{
  "norm": "rmsnorm",
  "norm_place": "pre",
  "lr_head": 0.00582,
  "max_grad_norm": 0.5
}
MLP neurons of a small language model. Each row is named by its layer, matrix (gate and up: input weights; down: output weights) and neuron, and shows model dimensions 224-319. Each number is 128 + 24 x the weight over its row's rms, rounded and kept within 0 to 255. A neuron's up and down rows have the sign that makes its largest values positive.
After each neuron's rows, "fires in" lists the words (lower case) most often at its 100 highest values on Wikipedia text that the model never trained on.

L6.gate310 [ 94 138 102 126  82  89 111  96 106 140 173 120  91 122 121 141  86  93 142 141 146 127 145 165 149 161 156 107 100 124 194 124 132 115 100 112 136 135 146 148 158 147 185 139  91 111 122 124 143 149 131 150 116 123 107 105  99 167 150 121 161 138  94 149 136 127 165 136 106 101 141 121 162 132 129  99 112 101 117 182 160 150 140 143 149 133 163 159 126 137 133 184 127 117 126 140]
L6.up310 [118 106 170 140 152 147 102 139 130  92 136 118 104 119 136 171 125 158 113 117 128 156 129 100 141 149 136 156 116  95 142 152 130 125 108 107 102  90 115 112 124 121 138 137 124 141 125  73 143 127 162 139 132 182 120 133 158 130 100 160 119 132 132 148 116 134 117  81 138 104 126 149 120 116 111 144  89 121 138 147 115 151 113 132 119 139 123 134 135 142  95 122  91 106 112 143]
L6.down310 [135 129 117 126  97 127 107  90 180 143 121 155 117 169 170 132 101 134 140 118 108  66 189 149 155 163 144 121 119 136 197 164 146 147 112 139 152 140  87 144 161 140 148 121 142 137 138 157 176 111 110 123 116 104 136 107  75 133 109 133 126 115 125 110 175  83 149 127 113 172 108 110 126 108 143 134 115  75  88 176 113 116 119 134 135 126 123 148 100 128 124 143 126 152 112  91]
fires in: "has", "made", "gave", "gives", "had"

L6.gate189 [129 141 111 149 150  88  99 155 117 106 128 112 139 151 104 110 183 120 143 132 167 147 149 124 117 107 113 115 143 140 125 116  92 173 123 153 122 123 120 135 128 150  90 151 126 120 127  69 143 117 173 146 145 158 118 168 146 114 106 138 158 127 136 115 144 146 106 149 127  71 161  85 134 152 116 136 142  78 100 101 108 125 181 119 111 106 131 145 113 165 151 162 143 108 106 116]
L6.up189 [183 159 123 130 165  82 145 151  92 121 133 141  97 133  88 112 154 138 133 148 166 110 113 134  92 123  98 151 135  91 142 103  79 150 148 123  99  94 104 133 148 125  85 107 125 106 106 109 154 114 142 107 112 148 142 147 114 116 150 156 126 167 110 108 164 123 111 140  98 156 110 128 178 141 127 130 116 124 100 114 119 156 113 149 121 166 163 126 107 147 119 115 126 155 129 111]
L6.down189 [108 131 167 164 105 146 141 134 119 151 106 157 106 102 105 125 115 107 100 114 105 169 108 118 159 165 108 152 129 108 129 122 135  89  94 117 114  97 131  76 152 150 107 101 121 131 152 132 126 118  94 122 126 122  95 122 142 113 163 121 169 145 146 117 122 140 126 129 153 124 125 123 123 131 130 130 121  69 149 132  92 126 131 150 129 153 135 119 160  80 164 153 131  88 134 148]
fires in: "career", "association", "institute", "league", "society", "ireland"

L4.gate99 [142  92 112 113 149 122 131 143 140 123 147 145 125 120 102 142  89 113 142 116 118 119  96 137 109  92 129  81 145 150 164 127 119 130 157 120  94 107 119 153 133 143 138 100 154 128 105 110 134 138 111  80 165 119 113 174 147 105 117 110 140 154 107 123 141  92 167 153 117 160 123 116 156 151 125 140 113 122 118 134 142 163 178 119 107 139 137 146 147  97 130 111 107 144 114  71]
L4.up99 [119 123 139 141 139 136 135 108 166 106 133 145 161 181 115 103 127 104 116 116 119 112 136 116 126 112 134 117 129 156 114 136  90 123 117  63 164 163 103 152 103  94 172 141 145 106 132 125 125  90  91  93 168 132 125 143 135 147 159 152 142 131 148 128 109 114 106 149 101 110  80 168 152 135 101 123 121 140 128 116 110 120 123 136 115 166 122  92 134 151 157 132 135 137 133 117]
L4.down99 [157 112 139 108 119 132 131 102 116  92 139 150 102  89 103 131 113 143 119  99 162 123 156 176 115 140 173 132 150 134 132 103 158 112 137 109 103 121 142 146  81 161  87 160 112 118 126 117 113 105 145 163 142 165 133 110 155 126 125 133 122 113 111 139 142 139 107 102 121 158 136 133  93 135 154 129 151 144 120 103  55  86  96 129 137  96 125 131 127  80 109 103  96 167 152 119]
fires in: "and"

L5.gate46 [ 98 162 126 115 106 108 126 145  88 155 118 100 124 110 156 128 122 150 117 103 173 108 126 147 131 147 147 127 134 114 130 131 153 151 148  92 156 152 111 151 142 145  91 103 144 136 153 115 160  96 115 155 131 153 125 148 152 173  58  99 115 119 137 138 104 118 163 129 105 138  97 160 124 133 109 107 115 139 171 145 103 124 104  88 116 116 135 182 116 112 149 145 116  99  89 123]
L5.up46 [105 165 164 121 137 112 123 152 103 102 155 121 119 121 119 177 133 156 121 176 159 113 110 131 183 116 165  92 157 125 118 149 111 115 111 155  99 113 166 148 105  97 141 129 117 103 102 156 105 140 134 145 125 166 109 101 108 165 132 125 126 143  75 109 148 172 111 104 123 166 136 146 124 142  91 127 133 132 112 136 114 119  92 107 139 139 150 110 150 110 133 158 133  90 119 149]
L5.down46 [116  85 129 144  94 127 117 121  87 156 104 116 125 136 141 139  88 135 116  96 201 156 129 107  99 135 114 147 113 103 120 105  90 163  84 119 167 127 129  99 131 151 136 134 126 167 150 100 130 124  93 125 129 122 153 159 127 138 161 142 114 106 134 155 103 144 132 132 137 114 122 125 166 147  86 116 174 124 110 156 117  88 128 166 114 136 107 116  85 123 119 111 154 178 101 135]
fires in: "for"

L4.gate301 [112 156 118 142 145 104 123 142  55 142 128 115  94  70 159 108 159 118 105 125 117  96 127 140 188 176 131 140 148 105 118 145 104 146 104 101 131  73 117 121  88 151 123 144  90 181 135 108  94 109 163 171 134 127 138 147 138 137 129 153 157 154 162 153 106 151 156 131 117 131 125 137 144  98 145 101 121 131 140 144 114 148 138 189 120 137 160 132 138 124 162 150 133 125 126 111]
L4.up301 [131  88 141 117 108 146 166 118 138 146 134 107 149 108  87 124 147  94 103 149 112 127 128 137 111 154 157  93 162  94  93 153 118 145 102 161 145 126 153 143 155 124 143 120  96 194  99  87  99 153 106 121 122 156 154 119 147 116 158 151 121 146 145 140  85 119 119 172 147 145 116 120 121 115 142 114 126 130 135 102  95 110 161 154  86  91 125 121  94 119 161 159 120 125 116 117]
L4.down301 [161 117 120 120 148 146 149 117  59 101 115 121 109 141 104 103 150 193 132 108 187  82  87 158 114 159 125 112 133 162 134 104 155 111 117  98 114 111 143 122 108 121 149 149 154 106 155 134 142 178 153  91  93 115 131 137 121 119 177 132 149 120 119 146 152 146 115 136 103 164 166 170 145 120 117 116 149 115 110 125 125 143  98 112  90 173 106 144 146 125 172 134 103 168 136 141]
fires in: "united", "city", "town", "league", "cup", "premier"

L5.gate82 [109 141 127 106 126 101  94 124 122 130 153 183 144 173 100 162 158 148 131 121 139 140 127 123 106 156 119 111 121 148 181 160  96  94 149 141 125 124 136 152  97 153 107 139 174 122 181  99 148 148 112 175 150 123 130 107 116 112 106  88 162 153 129  93 117 150 133 118 114 123 122 122 170 126 143  92 146 112 123 114 116 166 149  89 142 104 137  98 123  92 119 114 160 106  94 117]
L5.up82 [149 145 148 140 168 119 131 134  98 160 141 182 115 143 122 134 101 143 139  70 138 159 136 119 128 140 167 110 124 115 135  95 173 175 109 162 121 122 105 133 119 155 163 164  96 127 149 101 121 143  98 131 148 143 111 139 103  78 129  88 130 104 139 150 143 132 145  68 139 136 132  91 115 135  91  74 118 122 150 103 100 152 119 121 145 131 137  92 130 114  78 153 139 118  93 153]
L5.down82 [135  97 117 125  88 110 101 138 146 116 115 127 162 100 123 151 125 122 103 169 186  76 132 111 107 106  77 143  84 148 127 161 101  92 152 101 138 117 158  77 121  94 118 105 186 155 114 142  97 102 128 127 102 131 141 108 131 156  98 122  99 117 127 122 131 123 179 175 103 139 139 152 138 135 118 155 123 139 101 178 149 149 177 112 109 120 146 137 146 136 164 126 112 124 152 116]
fires in: "this", "what", "which", "he", "who", "same"

L8.gate79 [108 157  79 141 145 131 116 102 117 168 128 150  96 134 129 158 153 122 147 126 159  71 161 130 107 155 113 128  88 100 196 167  84 125 175 126 126 116 168 135 152 130 100 116 124 145 126 110 135 112 122 138 146 122 145 121 132 131 153 131 116 128 115 111 154 111 176  80 148 125 139 185 179 104 113 157 113 181 126 118 123 122 159 150 147 159 169 154 129 123 131 110 163 113 130 160]
L8.up79 [130  84  95 109 141  99 132  94 106 129 134 126 120 124 130 162 125 110 121 125 135 123 142  75  91 123 126  81 114 149 145 161  99 149 115 159 128 137 140 123 134 134 117 166 120 131 172 132 145 124  71 126 123 183 127 116 152 146 127 121 121 151 117 104 175 129 156 163 177 110  65 132 117 129 120  78 159  93 143 106 139 116 161 121 130 191  94  86 107 118  96 125 126 116 142 117]
L8.down79 [ 83 153 189 132 129 131 119 156 119 141 103 138 126 137 156 135 132 162 137 110 215 159 147 144 164 116 122 143 100 124 103 126 144 108 129 141 137  91 120 115 134 129 136 151  89 156 141  90 119 143 133  78 133 104 166 121 133 144 190 121 153 143  90 131 164 125 144  96 109 141 165  90 155 148 104 172 137 158 120 183 157 149 119 152 126 130 133 103 135 126 137 109 165 128 134 134]
fires in: "for", "that", "so", "than", "only"

L7.gate240 [131 142 165  98 139 169 132 156 101 124 138 112  84 101 111 166 128 127 123 156 146 106 120 153  94 115 120  88 129 102 132 151 116  98 131 118 114 121 126 122 161 110 138  90 157 149 118  92 125 132 151 150  95 129 180 136 132 142  98 127 154 156 145 169 151 164 143 140 119 128 130 123  99 189 137 118 121 139 137  97 144 163 147 159 104 135 125 135 147 210 116 127 126  98 139 153]
L7.up240 [155 102 143 122 130 120 131 182 103 134 145 118  90 125 109 106 123 126 167 125 104 135  98 115 147 163  80 121 149 128 110 167 105  85 109 130 133 132  85 145 103 134 119 105 135 113 111  92  87 123  88 146 115 116 153 130 125 166 174 100 163 151 108 136 139 138 145 143 137 148 118  92  98 148  98 130 125 149 180 142 164 142 136 101 121 110  93 117  90 137 150 176 126 101 160 102]
L7.down240 [118 164 147 157 161 141 153 109 143  98 100 154 153  96 105 116 166  90 127 121 125 103 153 175 103 142 153 167 118 166 112  87 161 120  96 111 118 126 139 118 142 144 103 139 107 142 107 136 157 124 108 140 172 139 104 138 118 123  96 171 124 134 161 125 113  75 146 133 151 128 158 115 143 155 108  71 101  67 117 114  61  92 100 125 138 130 130 108 193 135 121 164 152 161  88 117]
fires in: "music", "singles", "business", "doubles", "science", "song"

L5.gate119 [110 110 141 175 127  98 172 115 129 102 136 101 136 130 122 101 126  96 132 129 115 144 106 105 147 147 143  89 145 104 135 146 139 109  80 111 145 123 108 134 132 125 130 115 136 146 144 159 145 159 139  96 127 118  93 133  59 139 111  85 109 139 114 114 151 108 154 114 111 149 116  95 125 136  93 100 121 128 145 136 155 107 115 149 134 120 102 139 148 180 159 123 119 163 120 157]
L5.up119 [ 61 152 157 139 113 114 128 122 131 127 114 133 130 112 138 132 131 117 146 121 140 154 151  95 119 131 119 126 124 156 105 111 139  90 168 148 165 108 141 147 172 161  99 132 107 144 109  89 194 114  91 149 122 116 121 144 130 130 162 110 144 158 121 133 132 126  78 151 134  97  95 158 163  75 128 154 139 111 117 183 115 175 108  60 103 163 123 126 116 140 139  71  78 134 158 140]
L5.down119 [134 132 131 135 129 154 107  88 128 120 116 131 131 115 127 124  88 105 139 105 152 129 140 132 151 104 126 158 122 115 151 134 106 128 101 119  74 164 120  69 102 107 148 137 117 118 141 144 108 112 131 116 119 118 137 130 123 122 117 106 123 127 127 144 119 148 164 149 116 156 150 153 134 127 125 152 159 118 109  75 105 106 154 134 120 108 114 100 140 128 118 161 187 120 101 114]
fires in: "into", "to", "making", "made"

L7.gate53 [166 126 130 100 131  93 139 129  92 131 112 125 117 134 128 118 140 142 163 164 144 140 144 150 144 150 138 102 126  87 113 111 147  93 137 139  88 126 154 140 112 112 148 167 110  83 175 105 175 100 160 120 151 128 152 135  92 122 149 135 160 128 130 145 119 135 116 135 158  69 155 139 104 116 137 134 165 104 150 104 110 183 118 119  83 142 106 105  87 152 105 128 107 101 133 187]
L7.up53 [141 150 136 109 119  49 138 125 132 142 143 164  99 174 121 137 137 146  95 171 108  95  77 148 127 151 142 139 120 140 141 106 159 111 142 113 117 124 149 118 163 107 156 120  89 130 130 119 134 141 145 132 138 121 147 163  97 119 126 144 145 155 112 127 118  92 147 130 143  85 127 127  94 140 151 136 102 125 136 139 103 128 149 118  74 144 121 120 160 139 127 129 107 145  91 148]
L7.down53 [143 118 177 126 117 122 160 115 153 105 139 126 109  86 185 154 138 111 135 155 127 114  95 139 115 120 155 116 140 124 129 148 107 118 119 165 134 154 111 112 139 118 116  83  82 137 104 147 131 145 141  97 121 151 104 135 103 138 152  93 139 136 132 113 126 123  95 118 119 127 122 143 105 184 102 107 154 150 154 110 135 124 163 116 145 147 112 191 158 124  91 158  99 138 126  97]
fires in: "college", "school", "institute", "university", "isbn", "museum"